config.yaml
n_layer: 15
d_model: 320
n_head: 10
n_kv_head: 10
head_dim: 32
d_mlp: 1280
vocab_size: 8192
activation: "tanh_gelu"
norm: "rmsnorm"
norm_place: "pre"
norm_eps: 1e-05
positions: "rope"
rope_base: 10000.0
rope_fraction: 0.5
qk_norm: false
attn_scale: 0.177
bias: "none"
tie_embeddings: false
parallel_block: true
init: "normal"
init_std_qkv: 0.0282
init_std_o: 0.00515
init_std_up: 0.0282
init_std_down: 0.00258
optimizer: "adamw"
lr: 0.00108
lr_mult_qkv: 0.4
lr_mult_o: 1.65
beta1: 0.95
beta2: 0.98
lr_head: 0.00685
grad_clip: 1.0
warmup_steps: 385
schedule: "cos"
final_lr_fraction: 0.0
batch_tokens: [32768, 65536]
seq_len: 512
doc_mask: true
train_tokens: 589900000
steps: 12467
dataset: "wikipedia_en"
MLP neurons of a small language model. Each row is named by its layer, matrix (up: input weights) and neuron, and shows model dimensions 48-175. Each number is 128 + 24 x the weight over its row's rms, rounded and kept within 0 to 255. Numbers have three digits each.
Before each neuron's rows, "fires on" lists the tokens most often at its 100 highest values on Wikipedia text that the model never trained on; "fires after" lists the tokens most often just before its 100 highest values on Wikipedia text that the model never trained on. A number after a token or word is its count.

fires on: "1" 64, "2" 12
fires after: " " 54, " (" 6, "–" 5
L12.up1177:089121105134133108153103109147078132117171155110114127116147135101143150115143080161102167123136156132104099123145122174122115083103119139116100129121137166131154183137117134111184069125127114118100127116101109122137142117161177112148104118155133127164109132135139130156146179146128164176159132107154163145173156177130126139111139191096119133107123111126106150142147173120129124159103

fires on: "1" 39, "ad" 16, " " 11, "\n" 8, "s" 4
fires after: " " 66, "\n" 10, "," 9
L6.up235:161124141089173101140131147139096110138118110104153188129142160142109110159126127116143156141125121099087146154136169168104124105148149132113120164125113076139049162138128118108148155123106157112085126119107083137164114129153091150134098128151146157135163142106099119136091136103090124126108147155068107122136105083119133173115098123125092114137111087140166158167086084135143099142122

fires on: "3" 18, "8" 10, "5" 10, "7" 10, "4" 8, " |" 8
fires after: " " 33, "1" 24, "2" 19, "ed" 5, "\n" 4
L11.up200:148139126098146129142115127098150104153089120140112121176084115120128118140169131144132090106116152104137077143122113158091112136120156098128114174146115076097103142124122150150109141129097114126067100145162100144154123120116109078106140101138090158090089148141141128130154152067152134103132106075105101139143132100163122136160068161083158125118146132139133112150115158119155103139123

fires on: "0" 36, "." 12, "th" 10, "8" 7, "7" 4
fires after: "0" 20, "7" 13, "1" 10, "5" 10, "2" 9, "3" 9
L9.up1092:155127127159167111140108106124097134158139101098078135111126136142138158109179136142182114147131137116158095128159105131099107087122148130118132133125145150110126123170107153109121138123109108129085105141151100098136164116192124072116126146141079172072117138167112157151094152140171129143114154127132128139124176100168135103115127132080115149125089117116138143140111121144141136124094

fires on: " " 38, "0" 37, "-" 10, "," 7
fires after: "2" 37, " in" 24, "-" 9
L8.up195:131154148136105121167152148108120116126122111115109168161094104122129133157171122124163112122153089118097085138120104126114127120090115127133144120112110109128105121105117110095096167148131132116148091106133161157127167087143120121103137160195109153129122141144159155162152131149138135162197138107136114147109122135134144142146153104119118094135132131151145119135073130125160097169119

fires on: "0" 21, " as" 8, "9" 8, " under" 7, " States" 6
fires after: "2" 22, "," 17, "1" 13, " in" 12, " the" 10, " United" 6
L9.up455:158145107066118118127154113117113070151098139115151124166113128120122086138131157135077136187120137170135128123128067181117140094123142116136122165117098130113129117073133103090175174133161160123160136116104152086139140108099123101082118158158132144094123118166101113118161139105111129114110122119133129131142118126187139108143139129152084089166121152137125120133086150102158176114134

fires on: "2" 41, "0" 25, "1" 14, " via" 4
fires after: " " 54, "2" 24, "1" 4
L9.up882:126163131111146140086101138103147066107134132120130151129117127135111146133141126146079157135153117135130158161139177148125132113114182097124116126135159130128120127171131120128130156103121141149154071106116101119136151121160116136124133064106175148096124145144091109178141215095122090132153112093098131154159112102134144147151084102120159126124162128087141128137113142132143106109095

fires on: "9" 45, "1" 27, "re" 15
fires after: "1" 45, " " 27, " A" 8
L8.up675:133167095135100113181145128112094114143109085115158135117116134138108145170131127139106166175127084129115123130153149118117110103131159078124108144112113133136107100173142109069161143110107106132106139096132089142128140141143092144095145170176156122147142145151114073162138125128130140114147101115123105112200121166074127128103135149122144087145131116103142111155126121128162147134108

fires on: "1" 52, "." 10, "C" 5, "N" 4
fires after: "0" 50, " U" 23, "U" 5, " United" 4
L6.up530:134101079151161129093124068099100101172070122106095147122149159154118156107148167101157118120137185127124082089129119181133151119110129103106130122133132144119057152127108130115209160114103145143148125120096113103102162143113083103107113081136097145122114111096107134120146140144086127140114129113062149161124141104169147118144078126109121113108098142138134134135103139112123144103139

fires on: "0" 33, "1" 17, "9" 9, "5" 9, "2" 8, " " 7
fires after: "," 71, "2" 8, " " 7, "9" 5, ":" 4, " |" 4
L8.up538:138151129049151124155148115145108137133148144127122142117129137180087153151120097120120135111098114118076117109096126120128152139127142125104136140107148106109178140137129104063167143112129190136151123115153142140155158140099109102164132142140123114128132166178127115163101119115097137113166136137131122146122103109129110109141135117129120140138135115094160126153063134124139142145113

fires on: "\n" 67
fires after: "\n" 67, "-" 12
L6.up316:143125144106144113154145118081120186134100158129135176172121117156117167133119178098120121147131118102153107131101068126099159084137089156110138193171147162107084129134109147120138138131082201145103133154100132160145088094176143121130104076138127121157131155129093076158101141114140141125099135136088128107164138087142105137102120146134136127080078112185127141146076129120122099101136

fires on: "1" 76, "ob" 6, "0" 4
fires after: " " 81, "1" 6, "3" 4
L8.up1041:090139121155106076122154122118092148141097146073127134153129116158092124116137120149091151160127172128109168165143107175169170142120130154142113104099124121157111136138184135153127154098089111139139108151133069168150158129138156103127144125102179146120102133126095137136123161141111129132138113112128170109129119123135109151111147131130139134141150116134161163160085105145137177108099

fires on: "9" 46, "\n" 11, " " 9, "8" 5, "3" 5, "4" 5
fires after: "1" 37, "2" 12, "3" 6, "6" 4
L8.up1256:128128162123135066119101124088121143139086184141172121139154129118116135158145131115125112164148136150085112157098134135122181097113151145180110128105136076114126137180112121119168135101143095115160155122162134117158107137125151120154157129149131147149112144195115160101095135088147177152105108107120112122110127148173131154147157115102082141151131124086151179146125167141120126123122

fires on: "1" 24, "8" 14, "0" 9, " name" 7, "9" 6, "4" 5
fires after: "0" 24, "." 16, "2" 11, "1" 8, " " 7, " the" 6
L8.up1246:103168092132159153092172086147129107136120120079115200129129157151141092187125112122184129132120118143078096094125114130081113121101124107106111213197103139143104097098111135112156177129147107115161096129123140142155143109104128114081120064116144108143166151105124095155114103105140117121112101116136123171146130117121135096079127127112094124108122105134112148135138120123140111112148

fires on: "or" 12, "al" 12, "et" 9, "-" 9, "ad" 7, "ar" 6
fires after: " " 81, " (" 4
L6.up1244:121110127108159119151151146124112122135139129123141166100057149136091146164118107109095139146151085131149102145140158162081143145114121125117125154126121105102076164144139192121180134132130108091143132113099094131144145083112147137152132127173116155107107101141157113094124137129136128161169141130120135150154143112147121154126167152112160132086138124133118153152129120140146138127129

fires on: "3" 15, "9" 14, "." 12, "8" 11, "6" 8, "5" 7
fires after: "," 33, "9" 10, "8" 8, "′" 5
L12.up332:136150144162140140115120095115134151125133172083133184122100123170117096086105148130124124105136090117093142135131102100101158105148184080128103130118115088135135139123140083116129130106130115119069124146136118101143114169136128119146140123139117127129158145106082132185118109142141123123142122135117122164136133074135124170131152152123130148152145122085155163143091140105134128151148

fires on: "\n" 98
fires after: "\n" 98
L6.up934:113120134116146134148155078114111166112082122109144183120157138154107119130113120115121193123132121147163106103108088169145127082109152134120107137105127169144129089157134162119134134163138127110113130095130076126141132140167127111114124122164133145138141174104151103151133111129141129144133118124071118130148131104119124158079116117136118115143098154159153162137113089142125085093141

fires on: " The" 28, " A" 20, " &" 17, " He" 16, " As" 6
fires after: "." 74, "0" 16
L2.up1272:113125130109155131160164101124100105137086119093106130138123173121095143118128127146147115124129103097091150143114146150109160090108184116112105147149142101136119113112108118123181145134145147110086113125163075123081133115112091138094125107120109149090170117167070109122135136118173158124151122152099125117111170079097186145129146136121157112109113138146143182175085143081139124099157

fires on: "2" 22, "4" 18, "0" 18, "3" 13, "1" 9, "9" 6
fires after: " " 19, "5" 17, "1" 15, "6" 11, "3" 9
L12.up440:107131144182147092159134157134124163119144128100102146128144072110106154101111152142090163114127127114142116127150132097110133118127104102095097079091132105122112113163159098134118124108138136078122108066158137139153080131139148120128125120133098126094150137197132110101134124116146158160141148120127132102131162141140125105179148120093100118134143144150146179147142133120155158135139

fires on: "1" 37, " of" 29, "0" 14, "," 7
fires after: "0" 46, "2" 7, " field" 4, " number" 4
L6.up285:133147079117178137079133121151137130134102137097075189100135148135137135154164084093140122139099140129148086127122166144123172140142131116104146130139140151140101115097130095154137195127113117125110090110133139114117161159101102145160119107103085134124120129124125135135113119134138146122116103114099144147153132142098141136153135133071167149132122139137138107139087143147133117107132

fires on: "0" 65, " " 16
fires after: "2" 65, " " 11, "," 5
L12.up299:091139093116116086160132116113144104186135111105113106151091117121120147154132127119122098117112122142131118121145112149081155123127119148146118120120117135079127118132109114124118142141105122123138119081146139109147153104124080109060139081149085152072135112156117100145161079121149122141199120103132133101107081126132161145113107114140146064122133147122155124129116099102114144097150

fires on: "1" 20, "4" 13, "2" 7, "5" 7, "9" 7, " later" 6
fires after: "9" 28, "0" 23, "2" 5, "–" 4
L8.up149:149134074138144118141149097149116148113113096124114151115122127104108145115145081123125138140130121153120084120163150105101169117125154131138109125115157118130129137103089144114111111077103147121155080156142136148156149160119154083139131131167122118123123196150098138089113141124131129121155058137127076113187133133101162123123162127077140151130120142134111121143136124124135131120143

fires on: "1" 48, "o" 9, "e" 6, " a" 5, " other" 4, " of" 4
fires after: " " 52, "," 6, "S" 6, " from" 5, "-" 4, " is" 4
L9.up23:112093085159145107169097108114084161133115147118100145163138133130116094145123062187107120108136128153140111146144142151122164119126130157191097121103116097157098144126136111084105142129148100085127066127154079125097096080100132121158174111153110151154082159127095120121149104130143144123133156117111142100179136138102103109132135103110102131130127106155152151172097156124156139177144

fires on: "\n" 51, "," 17, " |" 13, "." 7, " to" 6
fires after: "==" 25, " ==" 13, "===" 7, "s" 5, " ===" 4, " Inc" 4
L6.up869:134121102096183110094098150115117137149112136146118150113139155111146149116134095135154114178124113150159144139154135135126167116159118108122121120125106133101073164064127118089128204151151137124069163180121142105129137096155105072162152099140121128106150161155142129172155145099145161153116141120133113132136172114138131166146103104129132108150107148171162115128118100141119089102132

fires on: " He" 29, " They" 14, " The" 14, " She" 13, ";" 5
fires after: "." 81, "," 4
L2.up571:147109084116174123112137086106144109093072126128071150160136162133108155141160134106147122119148120129113125140106146160095133136122112113130125101154186140105138141126106161132169180128158153163067140083133124061112160069123094163116152118160082155111148094167144098179125153129169150130130129144114124167130143142150142169132159151104120099116159167117153142136108150132160088115133

fires on: "1" 38, "2" 27, "6" 9, "5" 8, "7" 6, "9" 5
fires after: "–" 92, "-" 7
L6.up102:101102116130156120177131078128103136141169119153099163124111123122091129155139123130144109130103124145103092083099091144154135097096133080111090129133148126139117178126111117121109129113169107136133107078168114135135133145146073121131137082119100133158144142143110117089132096115124186117138104115115182117145135142110122167109136128096109096135137125136114185140096106131161131145114

fires on: "1" 25, "6" 13, "0" 11, "2" 10, "7" 7, "9" 7
fires after: "–" 87, "-" 7
L6.up984:101137120132136144120121125117132131179134113147080152144143174135120103154093129176103118189107078098142106097129126144134161106105141106106085106100155139133098160107130119142195141109155108164126159120131124133129140115126126126115104112145084127161164148108112105086135107134120158147135096121145115169113106115137131112105150137126120167139087163154140153153092074113165116141117

fires on: "1" 23, "9" 21, "0" 14, "th" 9, "ed" 6, "ant" 4
fires after: "0" 39, "9" 23
L6.up1232:137097092068160121122127149115063118137138133158110159169151129181148127102231105108122149154150136128129108119126158122141125131085126130139135114141132154139108111145112109124134138124097123130138128139131137146116134148149120123098135153183084155089122151144130150171136121122123142154096151111066129142126097109133140136156148128097141131155117124149157101128040137108123145155110

fires on: "1" 29, "2" 22, " addition" 9, "0" 9, "3" 4
fires after: " " 45, "2" 16, " In" 6, " of" 4, "In" 4, "1" 4
L11.up1171:145132124126119134178194114138102125185138104138095134122109122109132131170161120150092129110124138154123128119141129140139107092105146124158103126114147103131116142079114117132136137112159110101099068102138118141130178107081136087108109077177112168104128115143102096103171148116130144145117089107096109114158149134128138139135104110094151075139129108123097131171084156132108160125139

fires on: "1" 22, "3" 20, "2" 13, "4" 10, "." 9, "7" 7
fires after: " " 35, "." 20, "1" 8, "9" 5, "2" 5
L12.up162:113137134173141111111121114149129149147086126126112131121120158109146121137148125149135147120098136101088118168138125097102074144120130086143095110158148126147126157126117123153145101112132118153055130175177123112136135151148103070134155129136129170135143152159099119147104137144126139134111158089117118136132158142095097120127155196141134106148153099124103141143087127127122120116131

fires on: "1" 54, "2" 32, "3" 7
fires after: " " 63, "0" 17, "9" 4, "\n" 4
L12.up958:108097044117138091118113128113132143148127119138147117130174090110157126136154106097160112116142143135095128148118096172092160121113143129111123123121108148115133152168120147134129137098102119087135103098104137132124131151150118136110134116134105171094171114169138112127155172108113142116126126125163154153119123097141124174136122152086122136118144122084088166141121133141131107116108

fires on: "1" 35, "2" 17, "3" 14, "6" 9, "9" 6
fires after: " " 77, "2" 6, "1" 4, "3" 4
L11.up812:122172116119131070156120110121156111102075127109117153135173163177139109089155109141121130115175106081115113158109139175137090112134114152121114133140119082117098161157101130104115164089153085103097132125109096114146113097127096115149145115137133153105121152176131121143115136140134146136104119107131094167104128130145116125145161124092108142177146139121175149139126175144159134126113

fires on: "in" 20, "V" 17, "1" 16, "w" 8, "P" 6, "s" 4
fires after: "-" 44, " (" 16, " " 15, "\n" 10, "/" 7
L6.up155:102138137118132090139105117149064105156099129092124149122101117123090140154132128115112118151128108147096155169145123131112132133119136118146123151127121126156101192136118147103168139125099125126095113081149103133106172120114081088161118073133117129116119138137121068119095166129085108146129157114117083121131137098119130159146169167110137133097140114165120152136104084118135149161134

fires on: " the" 42, "-" 9, "1" 7, "6" 7, "8" 4, "4" 4
fires after: " at" 22, "2" 15, "1" 12, " under" 11, " At" 8, "\n" 5
L9.up529:148212106078164123142162091135118110167105111113116167129136122138162118118110102138137142150108134120111101096101101158147148139142181029133159177134143195139100125130129150095136102126151135124141117127112110125147122124118075110070111133126120122089099117120181070124181153132081136166151122095076129146140120106097146155150134143126143112143168137117114116157119103139127163127141

fires on: "0" 41, " " 14, "1" 11, " April" 7, " on" 5, "-" 4
fires after: "0" 42, " on" 12, " U" 7, " July" 5, "-" 4, "On" 4
L9.up834:129157131071128134131117077048117077170171134155117122141181099157095150138169103111143122158163071129093122113139103135123140116131155130112125127122118125091101161103115118122199105097128133138162081110129164143132173119146131116124105141133100127105167144141118098112115135142127092153150130088104128144143076144189132103135105108102118089117148106123132094151122092112145133142104

fires on: "8" 23, "5" 14, "7" 12, "2" 8, "0" 8, "9" 7
fires after: " " 35, "1" 21, "2" 7, "9" 6, "3" 5
L12.up923:129118117133169135135122076093129096117109129077114164124091142124097141117150108158132078137132133116121128106101109168094130097133093111102117106141154162074143137096120103127141103076089126131149087152101130085157119121106150154096151130125103146115090098153097110127106140119133107128122110138096108119115159158157147121131146147127111121123099103134115121137063117148142097099171

fires on: "1" 46, "5" 10, " short" 4, "ing" 4
fires after: " " 59
L11.up569:115159092118113173121141123098132134130132118138133155149127176099127126170142179120130086154135168130139153076115122149128123144129153146119144094119146153128113117150187141130138156103155149085138095088105138157124112120132134142079130111172091141124124121180145097120142114148097142127113136099123095117140125157124081124112102111143112127120108142153097146140132149124105129145150

fires on: " &" 24, " and" 17, "," 17, " The" 10, " or" 7, " While" 6
fires after: "0" 31, "." 24, "," 6, "\n" 5, "3" 5
L2.up102:087119128151152105124164114099127106139121113122091094128128145122087137112121138138102115101122145102109129156152162131091184145127163092144112126140147136140145136109119144076181118120126122148108124121139120109108161137129126129155151141121156150094143088163089113110135145112144106114170141106099146154112152130143155129126161086122140108089160128117176153144080155114203152107155

fires on: "," 50, ":" 17, "–" 12, "." 6, "/" 4
fires after: "3" 18, "1" 18, "0" 15, "4" 11, "7" 8, "5" 8
L11.up904:116101071114150146138144100082121135126099108124120147116102135157142135151178097091108185150126149125165125112186111132083154138124131096126138129128133146105158101120150161130172156130125124130119128123139103089136106171184144071128128131120118152152138127117118094096135148149134111123118128130102104093088139122172177112128132159112178167116163090124124139146141146124157139090123

fires on: "1" 38, "3" 13, "2" 11, "8" 6, "6" 5
fires after: " " 55, "1" 10, " $" 7, " £" 4, " (" 4
L8.up885:135112133099117132116110094111160137131150123097092171138105137113133143123161130129110134141116163146076131155101097114078151168120144159072091096140134112129129139169131083129131106059109104090111121138125141141134184108149164116121140119127156141127164113129123132114119146134163117117156142107123108168116133153105168129146162150147089154118160163141148132129091125145137113161139

fires on: "\n" 41, "." 17, "H" 6, "B" 4
fires after: "===" 15, "==" 14, " ===" 9, " c" 6, "ba" 4, "NA" 4
L9.up620:112132100115151131135117098149147134098147149161122142097074159144135167145167141131102138136117115168135114166140127130092138165120152108071131165151086104122083138105155096112131165175094086100113109138110100133087152078190148122102097120149079105147091160131116124133128166181153149112144143129129121142151146162127106104120136093145142120125116151149114130144124092081149120086146

fires on: "6" 38, "5" 34, "4" 11, "9" 7
fires after: " " 60, "-" 20, "–" 5
L6.up253:121163122124108149166154144103146112153135113137121162123123159094125095129098143113106093161178072122125094160095081141090125131142133144060126173121127147118124148139128150128126167102153099171076127094159124113099130122134069150084132119162103154102124140119121146157124135095127094158142119133090095127171168155112109129125113117093144122143143118131120119185132109150148125161103

fires on: "0" 36, ":" 13, "5" 7, "°" 5, " by" 4
fires after: "0" 23, "5" 17, "2" 12, "4" 7, "1" 7, "," 6
L8.up67:151122105105122158128181089123074051132118108117148132097146138183096152087162095097119106141140167092131142131113176125080107104153110144065136131137150129088133141131105114109143152112157115137114118108142112103102146091110146151145132098110127128100107156163149118142116154160148104114154114127108100132152125113188130117124147117129140139139142133136140126129130133141155108118080

fires on: "ing" 37, "th" 15, "o" 6, " the" 6, "tra" 5
fires after: " " 53, "th" 10, " N" 7, "Th" 6
L6.up34:098150104131128128152131123097145160117140150112101154122140144143103158138129095133089149162161119140111108160149150148109130126112162102136135169156178142103150123155159167121148117135134144124107134116162105141107122127172127105108146130190121130121105111137164129076159121160129129117107163122080096130119132128110128114145109135135145107093126159117108181122083129147106114142138

fires on: "1" 23, "2" 18, "0" 15, "4" 7, "5" 7, "." 7
fires after: "0" 34, "9" 20, "–" 14, " " 14, "/" 5
L12.up679:081145152091153108097111105109072159108131085098089108139150110153082103100137132106140119144092066142115116170105131152148125112094139129111129128120135132123106138143147087146131124138125141148132109151119108128147144125154088114125127165162124095107143129143120097096130140098116119131166131105095132129141191133128159065152105093147094131139160116120126135140096103101177169159117

fires on: "." 30, "S" 26, "C" 9, "m" 5, "," 4
fires after: "." 88
L8.up609:139180103116128116143149161127123176140124188132100128130114109147078109157123150107148114142203094101146168142184144139116140143086114106106157116117148110143089143129145136130136166129155110139103135141167148099156129119131141138169156100143133110081124124128161091097105109095124136135130130144122135134148140125163124114117152162093148124096124120125118138134147133105147145083144

fires on: "1" 30, "2" 16, " " 6, "+" 6
fires after: " " 43, "–" 13, " UTC" 6, "-" 5, " /" 5, "km" 4
L9.up447:102140119088143117117156073133140091148139190131112195119131094095099112112188073159137137150116087147074100141155116125126181169134184103105099146116138083182147135114141157104112169112138118175107121128119137146123098107159099130115128107141112134148131096156065137163097108123112117106136144095120143126137127086090139145119114119109121125144120134102125129158059099128150126161123

fires on: "1" 56, "9" 7, "5" 4
fires after: " " 46, " (" 16, "1" 11
L11.up1099:119131092130117100122118112119122119129070079108157129129193111102174120130128120139140125140110159143144111128152098132152131155112158158107137156099143146130078140124149133114102157085118107090135147153151159103140125138117116115119161164131082147085123129112168116119156115162119133118162163100068133117104108117131108129141128113127135108127135115190144161163090119101140124138138

fires on: "0" 32, "2" 23, "1" 16, "." 9, "5" 5, "8" 4
fires after: "0" 44, "2" 15, "–" 13, "9" 10, " " 6, "4" 4
L12.up492:114165113133140120145158094124110100089118099163105132112144156107124134133100162141194163122099109108075133164142089112097137109089138116077115136131125153098070125144137127098153096115139165132095157123139131109103121109144105110131142114195134147113143104167123069130136106090111128118128140119104157121149135143122116150143081140125118086099130124108098114144144112108177163149106

fires on: "4" 14, "al" 12, "3" 11, "ble" 9, "C" 8, "6" 8
fires after: "3" 23, "H" 9, "e" 7, " He" 6, " Ra" 5
L6.up877:132150130126153091116153115118141141154115126102117150101144155140132109074171142129149170172175108122126080152109096111116103065109104169153117141121148118101142124119119145191124154108123086137107141127142139076139109098147094093095133162115138133101134151115125129111114149158189141120137104112120125155155145180163101143107086087076128151099143098147130129134133126144151162144127

fires on: "." 37, "0" 13, "s" 8, "qu" 4, "z" 4, "/" 4
fires after: "0" 43, "2" 7, "e" 6, " a" 6, "o" 5, " N" 5
L9.up1111:111127166119111117135209129106140137136145084082159166111182100149077163112133086156134106183157158121137150168117125127105108106104150086147085112105112126094145080160165144092126112126151107115160101093141110146133162115129105093120106137142091166116115146143126145118147142129137178133150155116094091140157151114141147107120136117116137091109139104119156128154123162121183124144122

fires on: "0" 59, " comp" 10
fires after: "2" 59, " " 5
L9.up728:121127095128140079131107103091114140115138122119161097142113167198091109141140118171122082168170136096102106122121116162107128164061155120143123101154114129130131119117126161083143160109104133092154113129158085134149149095104151088095145091147111132143102118118120123131150140107102125152134106096111117084138106138138141091107145133128101133113085111160141111147106127131137153175104

fires on: "0" 25, "6" 15, "5" 13, "3" 12, "9" 7, "th" 6
fires after: "9" 52, "8" 19, "0" 12
L8.up791:100112103144146129103147084128124129111136110052080157113140148124102145122166148128121145178102118109132081141124101212115103090153124132116128175160159151156132117164087142122153156131144172147155128144108072120136139124172121133148101122131087122141150123140079133142128183129125128117122141138139132176135145126169145124110114142086096131151097126166160126154125096120126091141135

fires on: "1" 25, " to" 15, " (" 8, "-" 8, "0" 6
fires after: "0" 45, "9" 10, "3" 6, "7" 5, "5" 5
L6.up964:151113110092148134109163112124155141142143124138071140108173160161120151152168078135130140153121144072123104117127164160133150082139172140112126129092150141166115136163137162157140113126114123160143111138138125133138132118106122122140129122112114140121133136162105152138098155159116109135127156091091165120125117134153070151143098083090131175131165140127163159146108137135144145157159

fires on: "7" 23, "8" 14, "6" 14, "9" 12, "5" 10, "3" 9
fires after: "." 68, "0" 6
L8.up492:109158132138167129144127104141131162146143129116087212160164138111125124110133114139128136100117123127127101119132142127127147136145133116133090129178126130136158161161142136126101124110106153134102121082160108112164127149149122071124159142130167096100142150104098096125164118105161128120119101098136156124148143112116108141128161177087132147150091125147126143134098121137140142137160

fires on: "ed" 49, "\n" 9, "-" 9, " |" 7, "6" 7
fires after: "\n" 18, " Preced" 13, " Succeed" 12, ")" 4, "7" 4, "de" 4
L6.up313:079139130162151142198124139126136133125131097097079149175122126124140097126134144139165179133121126106124076130100103155143104097108130113132109181147125151144092149134096137117116133140085120128106161104131092115115106121131092120106134144096179155109130143124104130149098177130140138135120084094072130138150167040125126145109125135133121133116120128154108173137098115134146112151153

fires on: "8" 41, "6" 9, "7" 8, "9" 6
fires after: "9" 61, " in" 11, " the" 6, "8" 4, " and" 4
L8.up1225:108147122144126117174103111121120104145131115111114188134110147145111143167138143118144161175107125064074110146089136131117187093138127105128126130136119119183111111152130106134177180138151133127135126149127111085143165101120092107126119108106099138133120141114116117142108169102104113134140119129139106146124119130150165117157170088125181114121120139156152150119117183087131137174114

fires on: "1" 51, "2" 14, " in" 8, "0" 4
fires after: " " 65, " the" 4, "2" 4
L9.up1169:135171059114139128069133110150156119123119127119111134145150125142149127123125124121117114135159115142081090121079156110119135105136121102118135102056135112146097115134129150116145165117140152138131111152145091122141170081151123107130120148181118151087109092159133075147158123136149128124193113111082116162143091137204107146127142185108111113145102111142096137116109144107092100156132

fires on: "1" 71, "9" 23
fires after: " " 47, "1" 17, " (" 17, "-" 8, "9" 6
L11.up71:125184120058127092104130110172099192162108134120123116145156152122127141158105084134127136156123069128133142111132143124113168137121135161124135157136106156143087123111109156111133138108138164144120147134155075167130109125146101097097132115205107148156110120148093095121161133140147137130176145121086137142116108150113143103071138127128119101139142130148134148142115150104193139116161

fires on: "2" 36, "3" 17, "5" 14, "1" 14, "8" 7
fires after: " " 40, "9" 22, "0" 8, "1" 7
L12.up347:125114115081153133142122101136108136116111138111098163107173126148127130133155144156108170115093110126121081159115137146155146154137112142066109123164151102094140128181155106114150088080137147140079131131124056078107137164130129101130140094119128095121126102140087152092125151116138132142131157103128138160156113125129151166118175126124124119113090125124124120125122119116120121139125

fires on: "-" 49, " " 18, " |" 13, " –" 5, ":" 4
fires after: " " 63, "\n" 16
L9.up944:103131106128123127154144119133079108124123136136155114125121153128144135185129170110124116127150149146143157159106113145086125109126119114128148141131143127105108128128127127182110158149118132138087143131123097151172134113122112122129112123186143173146112107099154097079171124112143138148119116110108090114161153073157154213061126197145135109102109140133106151144120139129168105109205

fires on: "0" 36, "1" 7, "6" 6, "d" 5, "o" 5, "3" 5
fires after: "-" 25, "′" 18, "0" 12, "W" 4, " W" 4
L6.up1026:092185134138138093126143107101083139141121114152103183150153100165095114112107131139122096115139084169086103165105117135106120125091138087152121159085093134128099133153150124110131090144099124139139091147136117101096148137131096100094123140135065129133121077114108098142174095160123160163132129112130130171120147114147126112138171158108153156123130123134142143148086095130154144154182

fires on: "1" 93
fires after: " " 64, "0" 9, "\n" 5
L12.up683:102107136085138088097140134133109096148144164144155142142131121101110110135148119126112114121155116105119158115092153102126160124116125114078138099115114150178132193109127141127197069114134102132092115139126090119127136162116157137127167152118142130132101128102108095123138155130200141117118116128146138131097153128107136103111132188086146137158120137112136189155140156106091146091112

fires on: "." 36, "," 14, "d" 7, " Star" 7
fires after: "." 30, "3" 9, "Maurice" 7, "a" 4
L8.up12:099178158130136120152124149095113176150104168158136152116140162128111095147133152125140136147161140109165145116130150122131136109119106122124122136151124121132108153162144114127102132107107088108102130129197105129133135125128077139127143142110190110121159118129137110102115152095180178147109121141090087115129193089138128149102097145143129118097091100104102160180147150131127127149173